Part of a small language model's weights: 6 heads of 32.
MLP neurons of a small language model. Each row is named by its layer, matrix (gate and up: input weights; down: output weights) and neuron, and shows model dimensions 80-143. Each number is 128 + 32 x the weight over its row's rms, rounded and kept within 0 to 255. A neuron's up and down rows have the sign that makes its largest values positive.
Before each neuron's rows, "fires before" lists the tokens most often just after its 100 highest values on Wikipedia text that the model never trained on.

fires before: "-", "|"
L3.gate279 [173  93 133 179 119 115 112 144  93 125  91 114 160 163 160 152 101 110  60 145 110 174  98  88 151 131  51  96 137 112 157 119 146 115 162 118  96 184 184 172 152 116  91 135 139 123 143 170  83 106 156 108 115 141 128 123 156 216 134 125 152  96  74  76]
L3.up279 [187 154 107 143 158 115  59 136 130 108 136 120 149 152 171 116 116  97  61  90  77 118  93 127 162 111  39 111 116 118 134  37 131 120 135 109 146 149 130 169 190  78 110 121 140  99 101 155  91 123 163 103 103 129 135 126 196 172 139 128 169 113 113 127]
L3.down279 [140 118  80 129 138  66 138 112 132 139 125 150 147 191  97 111  87  71 146 122 144 147 195 134 158 119 133 165  85  96 152 160 178 123 114  74 162 148 153 129 150 168 117 135 112 136  91 156 129 143 134 161 176 110 152 162 138 108 122 190 120 118  32  67]

fires before: "=", ":", "|"
L4.gate593 [ 58 109 136 155  73 117 142 152 132 131  68 159 115 140 118 126 128 100  97 133 144 143 189 128  87  76 110 141 179 128 128 169 140 150 145 123 146 102 128  88 111 124  98 129 117 152 117 205 122  50 100 170 160 133 154 140 118 159 158 183 159 133 106 119]
L4.up593 [ 76  91 120 139  59  84 110 115 130 130 160 155 151 137 128 166 121 137  58  49 139  93 185 161 108 108  96 148 145 122 104 172  94 126 125 122 171 127  80 108 124  96 102 126 109 112 160 160 122  73 122 132 129 189 155 159 130 153 141 142 111 112 133 150]
L4.down593 [118 112 130 120 100 141 155  81 175 138 159 145  98 113 109  99  99 141 144 194  93  92 155 131  89 133  69 141 172 154  69 168 108 122 159  99 115  62 148 142 126  94 110  91  51 122 119 123  82  90  88 154 114 125 186 145 122 127 111 137  98 115 114 135]

fires before: " |", "–", ")", "ission"
L9.gate891 [156 164 114 126 157 147  39 111 142  86 119 108  73 131 107 124 122  93 150  97  85 116 133 113 118 154 146  92 151 115  84 139 183 116 128 127 145 136  97 169 150 114 151 104 124 108 117 167 137 100 119 114 111 151 137 209 170 125 180 129 175 125 159  78]
L9.up891 [177 227 117 143 173  94 143 101 124 171  94 155 127  80 127  48 113 145 191 165  67  83 132 131 134 104 148  94 116 140 113 134 132 121 104  77 122  87 156 146  94 132 154 116 175 134 147 180 148 101 114 119 102 119 118 133 123 140 185 151 134 149  73  97]
L9.down891 [102 169 118 152 126 133  88 144 113 132 141 130 123 105 135 142 113  89  62 148  82 186 162  70 101 157  90 155 158 105 139 109 128 156 127  93 173 137 130  99  92 113 126 133 184 123 175 121 128 112 119 106 133 105  80 148  95 107 125 139 155 133 116 175]

fires before: ".", ","
L11.gate830 [130 113  90  83 117  98 103 121  70  77  93 144  91 190 168 169  95 102 116 101 199 142 120 158 133 122 153  84  91 113 121 100 164 122 156 112 147 132 151  92  68 128 126  90 140  98 160 124  67 124 167 129 105 193 140 143 139 124 153 183 110  63 101 139]
L11.up830 [101 128 142 153 160 138 149 139 111  45 163 163 137 151  74  94 104 138 136 108 119 159  70 152 148 136 110 133 132 102 116 120 162  97 102 188  96 135 114 103 140 110 106 106  93 120 129 192 112 131  79 102 130 155  96  79 164  67 185 127  82 107 120 151]
L11.down830 [169 152 134 149 105 115 144  82 152  71 122 153 146  81 125 164 113 173 100 107 179 130  67 146 137  92 122 160 140 117 104 161 139 157 133 128 156 111  58 180  84  92 140 131 111  48 180 119 112 125 130 127  61 143 121 128 140 110 100 140 101 180 136 130]

fires before: "\n", "  ", " Goals", " Apps", " GA"
L4.gate430 [107 125 115 152 226 107  87 148 158 121  84  95 134 140 177 128 124 149  91 159 123 133 111 148  33 108 118 176 130 182 136 103 112 131  62 129 145  81 164  62  94 120  93 100 183 133 136 158 133 123 158 130 109 120 121 111 152 180 152 123 181 175  89 106]
L4.up430 [133 179 140 141  83 101 115 131 116 143 116 197 109 150  56 114 122 101 101 108 187 155 158 122 144 169 136 154 187 119 172 100  90 157 148 146  70  61 165  92 137 146 108 164  66 140 147 140 117  98  94  97 112 101 161 107 143 129 135 119  96 160 141  92]
L4.down430 [118 114 120  94 133 105  99 112 136 165 150 134 131 129  94 153  87 139 140 136 132 197 138  33 105  94 102 131 139 115 148 129 143 102 152 148  59 137 114 124 103 109 124 145  56  87 125 178 168  93 132 133  85 104 151 135 174 107 114 178 114 164  98  97]

fires before: " as", " in", " a", " by", " the", " on"
L2.gate970 [209 144 117 119  94 125 172 150 150 179 149 197 115 120 104 131 124 112 166 147  75 175  99 143 107 130 119  96 111 156 138  48  85 144 100 142 131 168 138  57 141 155  73 111 117 155 179 117  84 145 109 120 151 143 154 173 186 116  52 103 192 106 132 127]
L2.up970 [151 111 124  92 114 153 152 161 157 163 187 217 111 145 142 127  55 133 169 127 101 136 114  97 125 115  92 187 115 138 103  90  53 120  99 158 157 126 140  92 138 151 109  82  88 171 151 154 161 123 117  98 107 163 143 144 130  83 101 172 198  93 141 163]
L2.down970 [161 100 114 144 126 141 160 145 114 141 124 188 128 108  94 116  78 106 179 139 136 156 103 127 132  86 126 158 163 118 124 149 108  89 140 135 209 156  52 108 138 174 197  95  96 164  85 147 189 139 145  58 124 128 124 145 153  95 125 167 147 147 159 153]

fires before: "\n", "\n\n", "="
L2.gate184 [137  47 155 121 106 132  94 176 130 143 104 130  84 124 201 145 107  59 144  92 178 126 136  85  79 136  82 141  91 108 142 178  98 126 140  72 140 109 120 126  99  66  94 111 123 171  62 101 107 183  99 151 105 150 151 141 117 176 215 162 151 157 126 124]
L2.up184 [143 105 135 108 139 125  93 150  90 164  50 140 112 145 176 121  45 109 133  79 192 113 144 167 158 116 100 124 161 151 161 140 141  87 172 133 133 128 113 159 105  26 148 130 106 138 115 101 130 155  68 147 112 136 101 121 136 158 150 150 102 140 153 125]
L2.down184 [150 141 109  59 145 109 170  97 107 128 123 117 131 165 141 126 105  69 158 160 147 142 121 131 161 137 124 129 102 131 127 142 199  91 127  70  89 108  74 108 120  38  77 121 149 106  65 125 104  89 152 175 119 128 115 144 115 123 132 172 126 149 180  96]

fires before: "\n", " |", ")", "\n\n", ";"
L5.gate136 [162 164 101 140 114 108 124 150  99 138  81 138 155 104 119 110 120 134  48 121 146 108 130 134 103 100 105 100 104 112 133 131  87 135 178 165 129 138 145 162 116  87 104  59 163 127 149 139 149  97 100 110 125 163 173 161 173 104  78 101 105 102  38   0]
L5.up136 [148  78  84 125 141  71 140 115 113 104 123 116  76 146 157  66  86  89 116 177 150 154  94 151  87 159 125 144 119 119 135 192 146 185 131 129  75 110 112 109  86 180 130 161  56  94 177 136 184 117 123 140 108 129 120 131 113 176 134 100 153 116 117 162]
L5.down136 [129 178 113 107 174 121 106 124 168 111 108 126 157 130 140 120 114  87 125 141 137 128  97 181 122 166 126  67  96 134 132 158 168 106 138 137 119  52 105 125 130 120 116 145  78 159 105  94  70 175 161 137 118  92 147 105 105 145 103  96 161 126 171 117]

fires before: ",", " Votes"
L9.gate159 [133 128 171  87 203 139 144  73 123 130 119 135 120 145 148 157 122 197  92 128  78  77 162 149 180 189 116 205 113 188 151 112 139 122 184 212 103 123 103 155  84  86  91 136 147  76 115 105 132 196 138 154 147 130 104 123 182  93 126 178 131 149 110 135]
L9.up159 [ 83 123  77 132 184 118  79 102 145 144 147 123 153 137 202  83 146 178 125 138 113 113 104  94 113  71  58  97 163 135 133 113 134 113  97 184 132 138 130 177 120 125 112 103 106 123 144 177 131 106 122 131 183  80 183 103 153 136 142 136 199 122 143 106]
L9.down159 [144 131 129 105 153 126 147 116 110  92 141 140 141 106 147 172 176 126 144 132 108  89 181 114  76 126 152 151 166 177 114 102 145 151 143 129 139  94 180 143 114  84 134  63 121 124 123  80  85 109 115 157 147 201 120 143 111 109 112 196 147 122 150  98]

fires before: "="
L8.gate838 [173 180 126 104 115 177 143  95 140 110 157 171 139 115  58 156 147 122 136  99 194 109 158  96  96 130 161 122 103 121 119 153 131 152  95  81 131 168 147 152 157  82  85 148 139 110 173  66 186 184 162  92  98 119  78  72 153 128  81 139  98 123 113 147]
L8.up838 [ 85  98 102 105 129 146 172 117  84 131 119 184 117 104 145 172 114 156 122 131 155 139 119 134 134  84  66 126 125 127  81 120 133 144 122  91 188  51 162 116 122 158 114  90 152 121 121 155 102  80  74 136 112 104 200 122 134 144 103 122 102  93 118  81]
L8.down838 [123 154  54 131  89 163 115  86 101 106 106 169 156 107 130 188 116 136  57 148 156 135 113 157 106  96 119 132 109  99 130  78 129 129 196 145 146 144 115  84 154  94 125  55 162  99 115 136 117 157  97  88 132 115 145 135 161 149  23 132  98 153 128 144]

fires before: "\n\n", "=", "\n"
L4.gate924 [158 119 118 107 117 127  89 124 103 143 179 146 130 150 126 114 106 155  88 152 134 162 127 147 104 141 105 133 113 150 112 180  67 131 134 120 111 132 108  83 126 120 101  93 125 141 137 164 128 165  83 135 141 177 107 159 128 133 120  64  85 121 128  38]
L4.up924 [133  57 202 164  96 135 152 159  98 137 150 134 134  88 158 142 131  75 168 126  88 103 146 164 128 174  97  96 175 115 199 176  99 117 115 114 118 115 151 120 122 138  33 128 160 200  59 159  89 149  85 106 136 138 122  94 159 169 132 154 132 129 125 176]
L4.down924 [103 118 125  77 151 119 145 128 133 126 130 116 129 120  96 123 127  72 171 189 154  83 134 149 135 138 128 157 169 100 163 149 122 141 108 124  74 142  68 146  87  90  63  87  92 151  65  71 138 126  87 120 138 177 115  89 143 116  76 107 101 124 157 141]

fires before: " |", " –", ":", "(", ",", "\n"
L5.gate220 [153 114 177 123 143 121 123  91 102  98 150 118  54  95 167 158 140 133 122 122 113  91 152  92 112 140 122 102 148 118 160 144 104 108 123 143 186 138 179 121 155 129  87 111 145 126 192 142 133  73 157  91 149 137 133 153 139 133 160 152 153 163 179 119]
L5.up220 [136  97 123 154 131 121 103  96  95 127 135  44 144 123 164 161 112 152 151 166 132  66 141 162 136 124 143 182 107 101 124 113  97 152 179 177 176 112 142 108 103 144 103  99 132  68 109 167 104 146 122 155 160 153 172 132 158 158  87  80 146 143 104 131]
L5.down220 [137 158 127  69 129 137  92 144 211  81  75 185 140 140 119 142 235 130 150  97 137 120 112  62 114 137  63  93 136 152 128 101 159 141 183 131 163 115 110 197 184 120  67 139 124 173 120 117  72 128 109  91 178  60 123 105 140 108 142 116 104 135 115 146]

fires before: " as", "ion", "ss", "dale", " a", "ct"
L4.gate477 [178 102 114  94 121 111 164 105 135 108 148 134  91 153  93 104 124  91 159 123  94 154 125 146 147 178 139 155 126 151 111  53  80 138 109  93 148 159 175 137  95 147 118 165 158 199 115  87  72 136  90 169 125 155 176 137 130  78 149 151 149 158 127 153]
L4.up477 [ 97 137 123  72  93 152 129 126 108 179 155 125 138 159 148 131 155  78 124 139  91 194  71 134 140 145 119 176  90 112 160 115 118 107 211 160 112 144  83 160 155 168 157  95  71 117 149 113 145 110  78 124 184 147 153 204 130 105 137 116 210 139 133  97]
L4.down477 [ 81  89 154 129 102 162 105 161  84 216 137 139  90 112 159 125 107 120 118 147  94 124 138 113 180  99 107 168 114 129  99 154 141  80 163 103 118 122 112  97 177 175 147 116 145 119 103 123 168 119  98 110 148 112 137 181 146  95 155  71 122 142 140 140]

fires before: " |", ".", ",", ";", "\n", "\n\n"
L9.gate295 [160 221 128 150 142 149  76 202 103  92 150  95 146 110 113  99  98 129 127 117 172 148 146 129 166 121 125  90 131  98 189 128 164 117  66 167 154 126 138 119 116  89 150 116 151 106 151  90 147 132 153 107 172 177 111 100 102 133 125 119  67 131 133 130]
L9.up295 [146 141 144 120 135 138 107 165  91 142 167 101 101 108 112 123 153 124 136 173 167 146 132 164  91 153 125 113 134 147 173  85 114 117 119 107 148 162  99 213 138 178 118  83 191 164 154  81 140 113 176  87 170  95 158  94 142 167 169 132  83 111  91 136]
L9.down295 [156 166 161 127 100 128 115 131 152 113 148 126 119 166 164  77 182 168 133 138 100 149 122 139  95 133 116 110  96  98 107 205  92 169 111 126 133 151 181 187 134 112 156  93 124  82 126 102 190 153  96  99 166 148  89 143 131 116 139 102 112 154 100 105]

fires before: "\n", "  ", "\n\n", "\n     ", " 2019", "d"
L9.gate678 [199  64  91 148 123 143 111 168 149 118 142 167  93 173 153 127 136 107  70 107 129 140 118 100 139 160  93 177 155 109 121 119 170 123 202 131 144 142  87 168 129 141 135  61 148  97 164 107 147 173 157 117 114 101 183 102  89 139 146 126 167 136 131 126]
L9.up678 [180  67 131 115  87 137 115 120  52 148  66 128 131 106 119 163  74  45 139 124 114 161 138 171 124 116 148 150 147 169 187 100 128 129 140  98  92 106 120  98 103 147 126 130 141 142 150 137  72 116 160  94 153 114 150  90 112 116 176 138 101 135 119 129]
L9.down678 [105  66 113 106 137 113 121 154 161 136 136 112 140 118 110 146 113  83 127 139 109 122 155 128 137 116 171 118  84  77 130 190 165 124 185 134 129  53  47 125 130 107  79 178 118 132 131 115 161 127 158 132 122 101 133  95 179 124  93 108 140  86  96  96]

fires before: "|", "-"
L2.gate441 [135 129  70 142  89 137 156 113  70 127 106 116  77 123 147 145 114 165 127 149 136  95 190 117 157  83 132 115 157 158 198 114 114 180 123  69 136 179 171 170  91  59  61 135 119 139 131 112 111 167 148 119  96  87 149 160 154 111 127 145  92 150 155 145]
L2.up441 [107 174  71 146 101 110 139 102 107  82 151 114  88 136 159 124  61 126 136 164 136 118 151 142  98  98 153 141 155 142 173 139 116 208 106 117 135 155 198 135 101  90  62 171 146 113 147 154  87 138 148 136 108  96 186 143 148  76 129 138  99 122 172 164]
L2.down441 [ 87 120  78 136 113  90 142 128 107 123 222 133 118 102 129 167  48 163 108 159 117 169  98 175 127  94 103 120 163  95 121 123 144 208  74 134 175  65 157 172  96 107  63 108  81  74 157 187 105 177 130  48 113 168 141 106 168 149  97 137 165 119 160  70]

fires before: " States", ":", " Kingdom", " |"
L9.gate732 [163 200  97 130 147 177 151 151 104 144 106 159 102 149 153 110 216 172 127  60  86 175  98 111 205 171 157 189 139 156 171 107 144 139  96  94 167 146 170 138 149 120 118 135 124 146 154 144 152 150 157 198 123 109 103 149 105 128  95 155 137 137 111  93]
L9.up732 [102  38 158  98  74  84 114 190 139  55 104 165  99 132 107 130 125  87 107 130 134 178 121 111 108 137 105  63 178 144 137 159 112 175 102 121 148 161 154 153  89 185 126 139 136 151 127 109 151 194 110  81 134 153 154 114 128 138 134 176 109 103 110 160]
L9.down732 [122 121 123 133 159 109 131 116 122 124  98 141 107 153 141 136 132 123 144 124 142 150 124  95 114 147 185 102 134 121  73 150 182  78 119 107 129 132 144 190 109 142 200 144 129 150 106 149 158 139 147  98 148 114 137 151 147 107 116  85 172 146 140 103]

fires before: ",", " &"
L11.gate287 [112 144  89 105  62 107 112  84 139  34 122 125 128  92 101 124 138 141 145 138 109 161 166 133 116 140 128 132 134  82 126 169 116 124 149  84 125 118 151 117 116  78 134 103 122 166 158 114 131 143 117 108 155 142  67 205 126  87 112 123 110  91 190 100]
L11.up287 [181 167  67 102 138 104 141 146  61 101 125 108 161 125  89 140 126 142 140 135 112 149 126 128 141 165 171 161 183 159 128 150 140 123 158 199 122 136 127 146 101  93 138  88 106 152 102 185 106 179 137 151 139 161 151 123 126 127 167 129 161 144 115 117]
L11.down287 [172 197 150 134 111 155 146 107 136  64 136 120 157 154  69 162 147 106 115 127 191 130 125 121 133 210 102 175 122 118 147 169 139  95 122 164  70  96 155 122 145  93  90 153 110  99 132 120 111 124 156 137 118 121  78 119 157  62 130 139 142 141 156 135]

fires before: " |", ")", ".", "\"", " Heart"
L9.gate256 [145 101  98  71 131 118  68 103 119 122 140 142  71 158 100 115 172 140 185 121 111 162 159 131 107 145 134 104 131  95 131 122 145 110 137 102 123 113 157 115 137 208 118 126 148 130 117 125 125  42 121 114 117 129 121  97 112 140 153 120 111 104 119 104]
L9.up256 [137 165  73 121 134 110 130 113  92  67 151  77 145 115 152 109  99 172 109 159 112 123 184 132 130 105 119  78 122 138 174  96 102  93 119  94  96  84 114 176 116 137 153  65  79 145 170  88  89 122 188 139 129  73 159 141 138 202  62 134  71  88 109 142]
L9.down256 [124 101  54 177 142 153  68 125 121 130 144 146 135 135 134 106 115 140  95 166  99 134 181  91  56 158 152 170 128 106 149 164 139 157 145 183 131 117 175 151 136 147 134 137 197 146 124  82 165  57  97 124 112 117 147 134 145 131 151 151 124 135 173  93]

fires before: ",", ".", " of", " and", " was", " to"
L2.gate341 [143 113  74 165  71 127 106  53 102 120 145 121  94 141 175 138 113 161 197 165 124 150 161  80 177 121 136 138 153  98 110  74 128 132 124 128 119 103 150  86 151 101 210 119  99 154 218 110 122 100 120 126  59 152 134 116 177  98 163 124 145 120 145 153]
L2.up341 [123 159 133 157 145 152 109  94 106 130 153 109 133 129 141 185 117 117 120 193 131 160 144 127 186 140 192  76 125 149 106  97 166 128 175 130  76 158 155 177 119 118 143 143 147 110 144 157  82  99  92 161  80 143 144 175 174 144  92 131  93  83 119 146]
L2.down341 [162 173 172 150 123 130  97 134 122 139 136  69 146 126 104 187 106 125  62 182 177  90 108 147 132 146 164 131 114 129 146 142 113 155 110 118  43 201 128 155  56 157  85  97 125  85 145 125  97  96 107 139  52 132 124 188 154 119  71 119 118 130  83 121]

fires before: "\n\n", " a", " as"
L3.gate585 [125  70  92 145 169 129 138 159  55 125 122  93  83 116  89 106 129 142  94  30 137 146  70 148 181 123 119 120  68 102 144  95 163  85 127 128 125 105 107 100 122 139 176 124  98 120 116 169 124 129 116 158 168 122 150 146 135  98  91 107 177  72 145 111]
L3.up585 [133 128  68 129 168 134 114 154 151 102 130 175 137 136  84 135  95 196 190 101 191 143 105 109 142  93 176 150  99 119 165  74  75 109 178 157 174 129 170  82 129 157 110 131 130  58 162  97 173 100 112  75 106  97 131 160 121 132  64 172 167  91 144 137]
L3.down585 [113 107 134 140 123 151 113 116 137 125 100 113 167 139 149 102 116 136 191 183 131 117 171 116 174  94 200 110  89 121 119 100  52 117 142 159 195  61  62  61 147 151 121 110 162 126 116 147  97 130 111 103 120 135 128 147 134 111 120 171 111 117  92 140]

fires before: "=", "s", "l", "m", "les"
L9.gate951 [ 80 167 165 240 118  95 175  87 124 114 134  88 135  83 151 151 147 132  84 155 155 134 161  89 140 129 156  99 163  84 107 145 137 119 172 127 142 131 110 121 158 176 139 119 165 135 162 120 160  99 108 178 115  91 199 190 155 121  70 102 128  86 146 128]
L9.up951 [153 125 121 133 144 103 154  56  92 178 148 152 113 120 145 184 117 142 135 132 119  95 146 106 162 124  98  55  81  96  89 180  91  80 105 103 154 121 108 100 143 158 121 110 105 156 114 147 105 125 153 138 176 192 154 146 141 146 125 109 139 117 118 120]
L9.down951 [ 43 152 117 153 142 147 128 103 181  67 130 115  83 130 137 105 111 136 125 141 174 177 107 154 152 171  77 113 170 122 133 142 149 154  77 123 127 112 158 151 135 153 133 109  99 173  79 138 126 132 149 100  95  92 132 136  86 140  79 175 161  88 183  81]

fires before: "\n\n", "="
L11.gate27 [122 136 147 170 154 142 130 146 150 160 144 154 164 115 115 144 163 155 178 164 228 147 106  60 153 146 129 119 120 109 156 134 111 148 109 115 131 155 109 136 158 118 157 100  85  71 152 106 144 129  67 112 147 135 121  72  76  92  83 132 140 110  77  91]
L11.up27 [ 75 164 130 152 104 120 120 102 103 111 165 145 158  89 110 162  73 151 114 130 105 123 154  77 124 145  94 163 107 129  81 132 116 169 143 114 210  65 145 110 160  97 130 119  85 110 104 179  67  89  84  93 155 160 116 111 157 134 110 111 112 117  99 154]
L11.down27 [144 142  81 144  86 171 103 149 141  57 162  99  86  72 120 129  60 120 152 120 140 125 197 134 125 132 135 145 175 131 146 131 108  66 131 133  93 100 170 125 179 128 109 123 131 161 165  70 138 102 124 148 132 138 137  95 124  71 125 130 120 152 208 137]

fires before: "=", ":"
L3.gate268 [ 79 115  62 122 126 142 147 105 175 123 182 142 110  85 113 157 116 195  72 160 154 140 135 162 174  98 138 133 183 116 143 137 168 108 157  77 183 119 165 127 147 125  67 125 101 103 151 112 139 213  71  48  78 115 173  70 107 146  98 125 132 127 157 134]
L3.up268 [ 78 110 113  74 126 169 115 147 120 161 140 158 179 114  88 174 139 140 114 175 125 153 201 132  90  94 119 159 125 119 146 105 146  88 154 100 160 143 180 132 226  87  98  61 111  86 110 107  89 123 127  87 109 131 153  87  97 123  53 121 177  79 168 102]
L3.down268 [108 121 105  82 136 194 101 169 103  79  98  94 140 156 131 150  93 102  56 118 170 165 158  64  89 114 152 168 110  80 151 120  83  90 111 120 152 162 125 157 143  69 132  93 144 143 110  83  82 163 120 112 125 103 121  85  90  89  47 140  98 116 126 100]

fires before: " |", "nt", "t", "m", "."
L9.gate655 [ 99  99 165 122 164 108 151  90  32 117 112 148 185 118 153 114  71 105 174 144 110 106 126 102 161 122 134  76 160 124 120 106 119 155 126 158  93  97 160 135  68 110 178  67 142 137 104  81 127 156 165 111 144 168 146 107 155 132 115 124 132 133 103 144]
L9.up655 [144  83 200 110 178 162 211 150 141 161 105 118  93 153 156  96 128 136 178 134 155  95 145 123  87 107  96 100 132 123  99  88 134 130 139  90 105 172 153 103 146 132 150 106 118 121  66 127 153  91  81 201 178 120  94 152 161  86 125 142 214 114 128 173]
L9.down655 [116 120 139 142 188  98 153  84 138 108 119 148 120 105 100 121 142  78 177 105 122 152 116 184  90  69 146  69 126  91 180 138 113 147  93 151 101 123 114 113 134 174 145 115  96 152  54 112 126 122 116  89 165  79 135 129 170 109 126 157 148  91 107  62]

fires before: "-", "\n", "a"
L2.gate815 [169 154 143  84 100 145 153 131 149 152 146 120 154 147 169 145 144 130  80 124  94 101 153  55 102 129 135 106 156 151  83 131  99 117 182 137 114 156 137 121  49  96  37 100  91 128 117 127 149  91 112 118 113 152 137 127 107 134 135 129  99 132 178 124]
L2.up815 [ 96 150 125 117 142 110 148 188  72 127 162  80 143 164 132  92 122 179 119 150 104 132  47 111  73 143 100 107 187  55 166 177 106 125 167 116 143  78 144 107  92 150 140 182 124 108  88 100 148 183 154  99 120 142 149  89 105 145 149 162  73 184  93 173]
L2.down815 [160 171 111 104 142 145 145 141 171  64 133 149  56 108 138 141 145 160 160 100  91 104 118 153 106 117 107 115 153  89 176 167 136 119 147 129 166  63 152 121 148 141 104 148  85 107 113 146 126 145 173 114 175 151 158 101 146 105 194  98 109 129  36  58]

fires before: "-", "|"
L2.gate1009 [133 155  96 110 152 120 127 152 161 152  88 143 104 124 185 212  86 109  85 152 114 162  72 125 119 129  87 135 145 127 166 150 150 159 145  68 132  92 203 201 122 127  90 125 114 105 117 172 113 152 161  63 103 195 151 114 151 195 142 146 136 157 149  76]
L2.up1009 [ 84 119  74  94 173  71 140 156 149 144 104 161  82 165 184 162  99 107  93 159 111 152 108 124  90 168  91  87 137 145 167 128 115  98  98  98 140 156 183 183 126  86  76 140  88  87 125 150 140 130 155 120 100 169 125 158 131 177 152 132 133 122 179  95]
L2.down1009 [126 159 127 120 178 164 131 104  98 112 182 145 183 158 168 156  90 125 170 141  61 107 148  98 152 125 103 160 128 127 146 118 161 158 113 133 162 115 118 133 146 111  94 117 101 148 123 177 114  91 186 141 116 164 111 162 146  83 144 107  95  93  65  39]

fires before: ",", ")", "uction", "H", "."
L4.gate405 [144 113 167  84 113 173 147  96 135 123 114 157 107  40 110 127 142 139 152 119  81  73 200  94 180 162 125 124 134 106 121 133 149 103 115 108 146 170 114 151 157 109 120 138  69 167 136 122  63 132 144 126 148 148 170 137  83 144  57  95 197 111 187 103]
L4.up405 [126  95 110  96 132 122 170 141  90 127 139  88 117  91 156 117 142 182 106 178 100  86 108 110 148 136 147 106 155 117  80 154  80 106  99 163  99 139 112 157  90 139 138  87 113 150 127 128 131  46 119 134 134  41 129 148  99 126  70 200 122  82 147  89]
L4.down405 [ 81 139 126 125 169 153 171 142 132 106 135  85 134 135 134  93  90 152 145  86  64 128 107 106  73  95  71 113 160 122  71 192 144 157 120 129  72 107 127 174  75 110 143 129 106 184 128 131 120  93 141 136 122  95 134 145 107 120 144 230  67 204  96  92]

fires before: ":", "–", " |"
L4.gate532 [ 55  97 115 121 165 159 113  98 122 177  93 115 132 114 120 138 121  96 160  95  99 119 103 125 160 164 122 177 169 130 159 128 146 172 139  31 101 132 137 135 123 159  86 132 178 155 140 123 143  67 166 130 150 144 108 147 120 132 158 172 177  87  94 131]
L4.up532 [ 92 117 164 132 149 133 119 104 235 190 103 118 143 105 159 183 115  80 125 136 137 129 119 138 108 131 111 118 117  98  98 116 151 178 139  89 130 153 192 146 116 176 109  84 209 149  99 145 149 102  92 159 111 124 128 143 146 164 141 110 161  78 134 147]
L4.down532 [137 151 127  91 119 147 157 140 160  59  94 159 128 119 122 187 155 119 128 179  52 165  95  77 124 147  71 172 178  80  90 122 150 117 133 102 109 165  90 141 107 188 182 126 110 134 181 122 148 180  95 127 106 102  71  95 155 104 114 151 167 109 141 138]

fires before: "-", "\n"
L2.gate112 [116  98 114 108 116 126  80 112  94 118 169 109  91 168 177 117  93 165 142  80  83 166 133 190  65 135 140 121 164 149 179 139 124 117 146 145 121 116 141 127 104 101  82 203  95 107 210  98 142 159 152 114 164 133 170  61 177 120 148 113  81 167 122 146]
L2.up112 [ 85 143  81 126  55 114  88 157  82 127 173  94  67 149 135 122 118 151 116  95 117 167  79 145 111 106 122  77 169 163 180 123 108 109 170 129 122 113 119 142  87  94  93 195  64 145 178 143 169 131 116 152 198 160 145 120 157 160 123 132  73 152 111 179]
L2.down112 [154 122 127 122 122  80 145 129 178 113 147 141 137 116 161 166 115 148 153 108 107  75 158 176 108 157  72 103 152 164 183 108 158 122 126 133 160  67 169 185  93 137  83  83  82 146 147 121  85 196 107 112 157 138 110  81 170 145 144  98  99 123  94  71]

fires before: " that", ":", " the", ",", " a"
L11.gate3 [ 53  95  87 123  89 141 120 155 185 118 183 172 124 141  78 162 178  92 250 110 162 140 123 107 212 154 123  90 122  90 153  97 167  84 126 126  67 164  84 154 149 135 105 152 190 152 156 146 139 113 101 118 152 103 120 181 144  95 125 125 127  50 129 124]
L11.up3 [112 125 105 133 149 107 114  78 117  61 145 127 121 148 146 133 140 159 136  99 108 163 113 121 237 150 133 158 129 148 128 140 178 105 135 145 127 184  99 173 189 133 138 115 127 157 221 127 126 116 143  98 164 117 185 204  99 100 144 205 131 133  99 109]
L11.down3 [ 95 103 147 148  95  63 113 145 106  93  97 112 128 162 146  79 144  83  88  95 171 153 142 133  88 217 180 190  96 125 114 177 162 154 105 178 124 135 158 140  65 119 108  87  67 126 110 114 136 126 182 118 180 134 119 190 102 119 145 135 106 172 118 108]

fires before: " |", " –", ":", " (", ")", "\n"
L4.gate85 [126 105 111 141 139 101 120  91 148 124 160 150 132 140 134 119 131 122 115 125 128  89 113 180  50 148 136 126  95 123 105 159 140 110  95  85 167  99 176 105 110  90  98 143 148 109 124 104 188  80 130 145 144 157 116 181  76 180  95  45 143 129 158 127]
L4.up85 [ 78 166 112 114 119 131 114 107  92  54  89  69 150 163 142 216 117 103 136 117 152 121 134  65 141 100 133  89 131 128 145 117 125 115 155 132 107 125 186 121 169 174  88 161  87 141 147 114 123 143 145  97 138  95 144 109 157 155 149 168 184 118  58 164]
L4.down85 [ 89 157  79 158  97 165 124 166 141 112 107 114 109 142 134 167 165 185 203 135 175 113 167 139 144 138 117 108 134 114 122 112 142  87 144 148  68 153 151 150 176  83 103 162 159 158 130 112 136 168 134 126 155  80 190  69 159 135 100 144 107 120 170 115]